{
  "num_hidden_layers": 9,
  "hidden_size": 256,
  "num_attention_heads": 4,
  "num_key_value_heads": 1,
  "head_dim": 64,
  "intermediate_size": 1024,
  "vocab_size": 8192,
  "hidden_act": "swiglu",
  "norm": "rmsnorm",
  "norm_place": "pre",
  "norm_eps": 1e-06,
  "positions": "rope",
  "rope_theta": 10000.0,
  "rope_fraction": 1.0,
  "qk_norm": false,
  "attn_scale": 0.125,
  "bias": "none",
  "tie_word_embeddings": false,
  "parallel_block": false,
  "init": "trunc",
  "init_std_qkv": 0.0289,
  "init_std_o": 0.0,
  "init_std_up": 0.0289,
  "init_std_down": 0.0,
  "optimizer": "muon",
  "learning_rate": 0.0101,
  "lr_mult_o": 4.0,
  "lr_mult_down": 3.0,
  "beta1": 0.93,
  "lr_head": 0.00567,
  "warmup_steps": 200,
  "schedule": "cos",
  "final_lr_fraction": 0.1,
  "batch_tokens": 32768,
  "max_seq_len": 1024,
  "doc_mask": true,
  "z_loss": 0.0001,
  "train_tokens": 273200000,
  "max_steps": 8338,
  "dataset": "wikipedia_en"
}
MLP neurons of a small language model. Each row is named by its layer, matrix (down: output weights) and neuron, and shows model dimensions 48-175. Each number is 128 + 24 x the weight over its row's rms, rounded and kept within 0 to 255. A neuron's up and down rows have the sign that makes its largest values positive.
Before each neuron's rows, "fires before" lists the tokens most often just after its 100 highest values on Wikipedia text that the model never trained on. A number after a token or word is its count.

fires before: "| " 23, "|" 11, ", " 7, "in " 6, "(" 5, "°" 5
L3.down380 [117  90 100 121 128 114 128 133 124 155 114 124  66 105 139 143  94 123 126 133 136 160 127 142 153 178 133 130 118 116 104 110 138  67 126 143  84 118  75 111  81 111  75 101  98 167 126 115 107 123 123 100 112 155 167 109 149 130  99 138 162 145 140 128 113 147  86 125 108 144  95 166 110  70 171  75 158  75 120 155 152 133 141 170 123  96 158 133 129 113 127 134 120 112 130 137 113 121 134 130 138 111 111  91 138 111 131 125 130 160 107 164 119 153 115 119 110 123  85 130  90  98 126 119  99 104 101 159]

fires before: "\n\n" 22, "S" 18, "\n" 12, "t" 4, "ani " 4
L2.down759 [143 120 143  88 147 188 119 123 136 119 111 120  87 118 136 152 107 110 118 113 130  65 142 184 146 120 125 129 126 148 176  93 177 158 110 153 157 155 131 106 112 123 138 134 142 107 125  80 105 157 133  95 104  94  98 121 133 109 158 102 112 109 151 121  97 119 163 120 143 131 119 153  71 131 123  93 150 142 125 151 167 124 148  97 133 182 157 165 150 142 113 118 147 134 104 147 127 122 148 126 138 174 137  91  58 102 131 114 107 115 116 145 121  82 151 189 154 146 138 143  95 136 148 124 129 107 119  81]

fires before: "202" 17, "199" 12, "201" 12, "200" 11, "| " 9, "194" 6
L3.down177 [102 108 176 168 167 124 156 103 110 127 125  92 117 133 118 129 134  79 125 152 126 148 120  99 112  96 167  96 139 138 127  78 140 124 168 115  93 128 129 129 143  93 138 159 142 140  98 136 112  96 124 174 104 113 133 122 110 165 106 143 127 116 121 107  80  97 105 140 126 118  86 153  85 131 131 116 139  86  98 136 146 159 122 140 111 124 164 132 105 125 171 127 163 156 133 119 198  92 161 159 135 116 116 144 132 148 112 150 124 141 116 146 119  58 128  94 149 133 124 132 155  94 129 111 155 111 134 123]

fires before: "| " 65, "|" 7
L2.down460 [138 132 128  93 119 167 148 118 140 102 151 160 131 110 123 151 110 156 115 155 114 154  97 128 153 101 146 156 113 116 119 132 124 127 121 133 149 101 167 125 146 139 124 148 135 132  75 134 133 191  68 104 100 156 149 137 133 104 179 118 120  97 150 108 148 172 140 125 172 133  91 154 159 144 151 139 116 151 116 114 152 128 139 149 123 204  92 127 144 119 142 139 138 157 130 101 144 100 122 111 153 120 149  96 159 100 114 144 107 118 132  57 133 100 142  86 124 145 145 163 144 111 150 156 121 146 122 136]

fires before: "to " 15, "in " 12, "from " 8, "and " 8, "by " 7
L2.down685 [146 146 105 140  92 136 104 160  91 105 117 191 128 139 123 123 158 117 101 109  97 110  73 126 130 108 149 124 128 127 134 117 103  63  73 147 100 148 155 126 179 114 146 129 143 138  69 136 132 139 127 110 106 124 112 140 101 146 122 139 140 121 118 119 150 109 117 163  82 101 101 140 122 140 153 145 144  93 154 130 112 163 117 128 148 139 127  89 109 102 182 173 155 128 124 110 116 182 158 107 115 110 128 116 184 136 133 146 127 140 137 115 106 138 122 156 113  95 128 139 155 136 121 153 138 147 123 150]

fires before: ", " 24, "′" 21, "8" 6, "| " 5
L2.down1001 [139 142 136 104 124 127 156 163 148 122 116 141 107 130 124 163 170 158 132 121 141  95 148 157 105  96 110  97 123 147 101 129  74 134 151 130 121 115 143 115 130 139  92 115 138 149 146 134 181  78 207 125  96 170 141 157 107 155 147  98  95  92 116 107 121 144 141 163 154 110  73 153 126 140 153 127 104 121 113  94 131  62 136 139 121  78 110 146 136 138 128 127 128 110 117 100 133 140 143 126 134 100 153 125 114 131 217 142 144  97 166 122 119 108 143 125 127 147  79  75 138 108 164  92 126 145 141 129]

fires before: "\n\n" 58, "A" 4
L3.down314 [144 128 108 128 126 142 154 105 124 141 127 139 150 122  83 131 182 119 138 128 102 154  86 148 125 107 132 129 145 118 130 159 127 118 150 136 130 161 185 145 133 161 168 119 163 115 157 180 163 124 135 157  84 129 119 171 109 125 147 107 180 137 135 178 143 120 120 127 123 136 148 109 126 103 125 139 192 134  85 150 109 140  89 137  83 145  83 200 133 134 149 116 104  70 119 109 115 102 118 105 123 128 145 149 111 167 144 142 126 149 143 126 171 126 131 155 162 105  95  94 102 104 149 127  98  83 101 137]

fires before: ", " 24, "==" 21, ". " 5, ": " 5, "." 4, "fer" 4
L3.down811 [136 119 109 123 113 149 106 122 138 110 115 113 102  97  96 165 101 133 104 107 150 111 155 150 110 104 154 112 121 116 116  90 127 163  96 167 129  82 170 118 170 165 163 125 150 131 147  97 110 158 145 133 108 109 153 145 109 147 110 115 153  75 134 101 161 130  95 162 151 180 122 113 132 119 171 156 141 149 121 156 133 114 145 155  85 137 109 131 100 158 155  87 106 144 115 114 134 172 126 171 136  99 104  77 165 133  90 115 119 132 135 146  93 131 166 159 171 132 104 117 125 112 113 133 149 124 156 155]

fires before: "| " 76, "|" 5
L2.down330 [161 130 123  94 135  86  92 148 167 160 124 142 129 134 131  95 150 105 146 139 129 134 145 136 152 121 142 112 141 120 137 100 159 161 124 161 142 125 131 113 108 162 126 122 166 128 151  79 132 136 140 153 144  97 126 120  97 121 116 113 144 106  93 161 130   4 122 128  94 111 119 133  75 102 163 118 128 115  90 132 115 147 160 153 110 124 112 145  99 125 144 113 122 129 123 136 141 167 126 127 107 125  95 133 100 139 131 118 125  95 109 119 115 113 135 129 105 164  97 113 103 121 140 107 184 117 139 154]

fires before: ", " 20, ". " 11, "\n" 9, "\n\n" 7, "." 5, "y " 4
L3.down16 [125 133 162  91 139 166 119 164 147 148 106 121 111 125 113 104 111 125 105  72 145  70 116 147 100 101 155 129 100  88 135 127 138  72 101  95 121 103 132 145 158 142 189 132 144  98 131 151 154 131  96 167 159 187 145 105 130 135 139 119 136 133 108 136 164 163 122 111 120 125  96 115 111  70 140 168 142 119 131  93 118 116 165 121  74 157 165  83 155 145 103 116 176 133 112 136 133  94 161 122  98 156 130 115 107 114 144 136 149 139 148 132 120 161 146 147  99 163 106 130 141 124 110  94 154 113 148 107]

fires before: "to " 21, "of " 17, "date" 8, "was " 4, "ted " 4
L3.down193 [164 164 140 104 134 167 126 133 117 137 128 166 107 138 127  98 100 145 128  94 117 153 132 124 116 134 127 136 129 112 102 134 164 126 102 153 146 159 137 107 122 103 122 154 167 108 135 130 113 137 145 138 126 106 149 114 121 100 172 125 152 165 108 114 139 144 152 121  99  96 138 158 137 169 138  97 106 119 113  86  96 114  91  92 144  96 151 149 142 159 129 172 140 168 143 135 140 155  90 118  90 146 155 116 177 106 147 133  96 141 115 139 124 106  89 116 100 138 112 103 147 125 131 159 144 138 120 183]

fires before: "| " 44, "|" 11, "(" 11
L2.down599 [106 130 198 138 130 110 128  91 120 147 139 127 136 114 143 160 128 134  85 116 117  84 168  74  88 143 155 146  93 137 160 135  96  67 128 139 106 107 112 105 134 135 100 118 141 149  95  91  76 133 166 163  90 107 142 110 113 135 105 126 155 148 139 158 148 142  81 129  97 139 111 113  97 100 149 147 150 144 152 140 143 128 183 100 138  76 110 138 105 116 114 133 105 131 120 125 120 110 143 158  95 114  78 149  91 156 177 130 128 148 144 113 126 168 147 124 105 156 124 144  96 140 144 124 177  91  87 147]

fires before: "as " 47, "on " 5, "| " 5, "to " 5, "for " 4, "by " 4
L2.down475 [116 143 202 155 108 119 120 129 115 119 158 154 119 162 138 143 123 146 178 127 117 151 118 148 138  93 137 150 119 118 120 138 123 146 130 146 148 116 177 149 123 131 134 137 145 154 138 118  86 113 124 142 178 127 145 101 149 121  88 137 120 134 155 148  50  86 123 140 165 183 179 174 124 161 160  71 128 104 126 135 130 123 116 112 104 114 126 108 152 126 141 133 171 152 137 142 150 144 134 158  86 145 142 111 128 138  98 121 142 113  81 139  69 157 160 129 147 116 166 107 103 138 132 146 148 147  98  96]

fires before: "\n\n" 44, "\n" 9, "The " 6
L2.down42 [175 108 123 187 117 131 111 101 113  99 120 123 104 130 151 128  51 123 135  98  99 116 129 110 103 105 147 148 144 119 143 137 143  52 138 114 149 150 137  88 193 149 161 128 118 155 145 144 129 143 172 167 121 139 117 134 118 105 116 144 176 142 146  95 129 115 130  81 120 136 129 162  82 151 170 132 156  93 142 117 162 102 142 144 111 113 167 146 146 116 113 132 148 131 107 129 164 146 144 128 102 130 134 131 105 154 152 159 121 114 154 131 133  94 111  55 114 112 108 142 123 128 127 129 156 127 140 138]

fires before: "the " 46, "u " 4
L2.down147 [103  99 136 133 162 137 154  82 140 156 137 133  82 114 147 168 114  86 144  93 113 121 129  89 151 153 126 134 129 125 108 139 145  48 129 151 125 108  78 157 149 135 144 139 146 130  93 119 139 137 103 113 112 120  97 146 121 193 156 151 115  89 111 184 125 118 125  90 146 176 102 169 105 142 106 158 136  95 126 121 134  61 154 131 155 126 138 106 158 119 101 140 180 128 107  87 133 100 141  98 116 159 165 159 114 178 124 126 138 149  82 134 125 142 166 107 123 166 131  96 107 135 137 124  86 116 174  65]

fires before: "of " 17, "in " 16, "==" 15, "and " 5, ": " 5
L2.down326 [149 132 120 131 129  90  87 158 120 131 101  91 117 124 162 121 143 111 127 140 148 116 104 126  92 119 134 131  39 165 184 130 112  62 114 124 138 189 123 101 127 108 136 141 120 128  86 136 130 108 106 109  60 103 104 141 109 148 100 100 171 116 107  82 141 137 140 136 150 101 161 137  78 101 144 134 122 153 121 132 128 102 106 151 104  85 103 138 102 192 125 133  81 165 130 111 154 109 129 172 121 128 100 112 124 122 142 137 120 118 141 112 175 149 151 132  96 144 129 141  85  85 102 108 127 114 142 156]

fires before: ", " 21, ". " 10, "\n" 9, "." 7, "s " 6, ") " 5
L3.down420 [135 162 160 123 173 165  97 158 154 125 163 112 112 112 157 119  95 135 116 104 114 123 116 137 116 111 109 174  87 120 119 124 125 103  98 117 130  84 134 115 139 127 154 124 119 117 112 151 127 179 151 151 113 101 143 143 147 152 136 137 160 105 116 144 131 153 138 119 102 149 165 121 144 102 167 160 142 148 130 104 143 145 109 138 102 109 153 150 102 141 117 150 100 129 119 113 122 123 194 129 143 131 128  48  85  54 107  94 126 159 150 141 105 130 138 145 177 117 119  89 121  99 129 133 174 123 160 126]

fires before: "| " 38, "(" 12, "in " 5, "and " 4
L3.down697 [142 111 144 109 135 130 130 126 136 158 103 117  86 170 146 141 118 152  61 132 165 146 131 134 116 143 127 156 180 111  79  91 159  98 168 109 124 115 135 124 121 133 104 128 162 113 120 150 115 134 153 142 111 107 148 130  89 118 125 147 131 154  68 127 110 124  99 121 118 103 113 140  88  98 133 117 120 108 135 108 156 137 138 171  98 109 149 102  67 146  92 101 143 128 132 105 146 180  99 140 125 152 165 102 140 135 124  99 147  86 102 110 161 118 109 108 125 162 153 163 115 144 145 107 129 127 164 151]

fires before: "| " 74, "|" 5, "); " 4
L2.down838 [149  99 113 107  93 156 106 148 120 102 131 133 140 127 101 108 176 128 156  88 135 148 107 134 121 136 103  71 150 179 118 122 127 120 174 139 126 132 149 135 139  81 102 143 147  92 109 135 113 148 106 144 114  87 168  77 137 146 122 107 138 120 127 137 121 130 116 134 129 134  82 122 113 142 136 116 147 124 118 153  94  63 143 149 154 127 129  89 136 135 131 111 117 162 133  83 161 164 127 129 129 120  69 132  98 116 120 122 125 119 146 144 137 140 120 106 108 158 143 137 146 149 133  80 139 137 147 117]

fires before: "| " 23, "|" 17, "s " 10, "(" 4, "million " 4
L2.down666 [125 138  97 149 113 109 117 126 106 128 107 112 112  95 151 120 127  85 104 106 138  80 101 142 142 123 118 145 148 122 119 162 140 132 121 117 111  81 106 136 137  63 153 123 184 141 139 128 136 139 143 126 148  98 129 100 123 144 119  93 189 120  92 114 116 147 136  53 105 152 163 124 120  65 125 143 155 112  88 137 126 148 153 170 146 129 108 121 114 150 112  86 106 125 128 131 114 144 140 144 135 145 122 146 103 124 132 135 117 124  98 124 152 163 109 171  99 173 121 122  90 133 171 118 115 110 166 142]

fires before: "of " 26, "to " 8, "in " 8, "and " 8
L2.down885 [180 141  90 155 154 167 154 125 141 125 150 165 120  98 167 139 133 157  94 122 154 116 149 106 132 118 147 123 141 135 118 103 174 102  90 132 140 117 121 151 152 136 125 104 154 141 151 177 137 149 119  67  89 142 117 123 131 105  88 129 146 140 138  88 115 104 153 148 121  98 136 151 112 144 172 162 132 129 111 122 148 116  78 162 135 104 116 129 102 178 136 170 127 137 125 128 128 124 111  83 113 123 143 108 116  87 119 139 121 130 148 146 119 162 135 128 135 162  87 136 153 118 113 110 105 124  96 156]

fires before: "States " 20, "States" 13, "W" 8, "Party " 5, " " 4
L2.down23 [142 121 113 112 149 153 147 166 131 140 163 162 142 155  98 126  92 112 138 136 132  97 141  84 165 139 150 139 168 106 102 146 147  32  92 132 139 118  93 173 120  99 111 120  97 116 166  84 156 123 142 132  93 129 137 152 119 109 130 142 154 103 115 156 145 123 139 180 120 101 125 138 121 129 142 127 146 156 108  90 151 128 114 140  93 117 108 132 115 137 116 143 154 168 175 128 122 137 126  84 132 126 159 119 123 117 147 107 100 140 125  94 134  95 117 105 123  88 108 104 135 124 172 131 100 163  82 194]

fires before: "| " 32, "of " 12, "30" 4, "was " 4
L2.down1002 [152 159 127 115 155 123 155 140 144 118 135  94 120  99 115 120 159 149 133 104 133 134 145 143 159 128  91 153 119 117 103 125  97  78  79 141 128  90 119 108 187 120 121 122 161 138 176 139 138 113 141 113 141 184 136 104 115 113 141 109 159 136 129 165 171 133 108 162 142 169 139 157 138 137 102 110 112  88 160 126 103 141  98 100 143 140 194 102  92 139 154 138 165 153 122 141 121 143  67 145 113 116 152 123 136 139 142 143 120 113 144 119 130 121 121  94 133 133 154  96 124 173 108 122  91  90 112 127]

fires before: "well " 17, "the " 15, "a " 14, "of " 8, "they " 5
L2.down472 [139 143 134 125 117 160 154 144 178  90 138 151 175 188 115 104 146 148 131 148 158 117 174 111 113 130 107  98 176 141  80 132 117 143 154 106 109 128 153 141 135 107 148 126 169 148 172 119 158 100 119 149 148 105 138 116 132 140 116 159 117 130 138 118 109 123 139 111 146 136 163 154 117 142 112 105 166 128 128 121 166 159 127 145  87 147 142 168 145 146  93 140 113  90 143  93 171 156 140  98 121 109  69 159 147 167 171  92 102 122 119 127 107 122 139  91  94 126 124 114 109 100 128 129 145 132 176 125]

fires before: "." 25, "| " 21, "\n" 12, "W" 9, "on " 5
L2.down269 [ 91 121  90 179  81 143 140 131 166 155 168 130  82 109 113 170 140  89 112 131 159  91 162 117 118 111 158 132 135 164 111 166 159 131 134 104 115 104 128 161 105 163  96 174 121 166 139 133 157  63 170 131 160  94 129 139 126 153 150 149 152 123 135 168 112 109 124 153 139  93 169 153 146 121  92 104 150  95 121 139 129 118 143 112 102 133 140 140 124 132 120 112 129 111 112  87  92 117 127 118 131 110 169 106 147 148 128 160 133 129 112 115 122 142 117 154 100 169 136 139  93 128 139 129 172  78 109 122]

fires before: "1 " 11, "200" 11, "0 " 10, "201" 9, "198" 6, "2 " 6
L3.down890 [120 134 148 143 105 137 106 143 124 135 118 150 135 101 105 165 125 137 143 138 133 110  88 137 142 118 165  83 116  99  96 152 136 103 151 116 146 136 145 150 178 128 148 164 110 178  78 133 129 134  94 140 147 110 147 168 148 104 100 132 151 131 123 149 121 169 126 147 123 113 104  76 114 168 135 112 111 123 186 114 108 124 140 136 105 122 148 109 146 126 145 178 147 163 170 140  71 165 162 144 104  87  87 127 137  99 100 109 120 148 124 118 141 114 149 143 138 144  98 168 124 127 103 136 144 126 123 132]

fires before: "of " 26, "to " 16, "later" 6, "or " 5
L3.down816 [155 143 193 119  66 121 117 175 111 117 136 113 112 105 123 141 156 125 143 142 106 187 138 136 139 137 120  93  77  82  74  91 100 171 112 138 122 136 109 127 102 201 133 160 182 146 177 145  90 169 135 144 148 128 106 124 142 149 164 166 125 102 132 144 116 152 171 104 105  93 112 133 145 137 118 114 153 127 167 120  82 141 137  98 176 124 127 134 132 161 132 120 133 128 132 151 147 118 140 126 123 131 104 145  87 149 137 139 146 127 142 143  97 151 110 118 140  96 155 126  81 149 142 105 118 112 136 148]

fires before: "| " 68, "." 8, "," 7, "|" 5
L2.down427 [138 129 138 101 145 109 148 113  90 170 122 112 108  97 147 104 151 150 134  67 185 114 108 170 124 163 100 142 189  82 151 102 110 100 100 138 109 190 122 147 139 124 126 149 109 136 169 107 122 140  87 140 125 122 131 112  93 141 153 130 148  93 152 136 137 115 164 138 125 122 122 151 141 119 141 116 141 170 150  83 111  83 128  86 102 140  97 129 121 137 132 150 106 109 104 134 147  69 153 138 106 130 130 155 142 107 165 110 144 114 153  97 170  83 119 144 116 111 132  95 111 139 152 134 125 134 155 144]

fires before: "\n\n" 94
L3.down432 [157  92 152 164 129 142 106 114 102 109 150 144 112 166 127 179 149 135 112 102 100 115 149 124 119 113 149 120 168 139 114 157 125  18 166 100 120 139 156 135 121 159  84 117 129 114 134 140 150 121 140 141 111  88 111 113 169 110 101 128 164 116 114 145 146 119 150 101 121  94 144 167 126 177 172 125  93 132 169 104 148 119 100 122 149 119 140 124 116 143 139 156 110  78  64 159 108 141 120 142 102 102 135 174 105 160 108 105 161 110 172 150 125 114 125 117 122 152  81 156  95 138 122 159 114 160 121 117]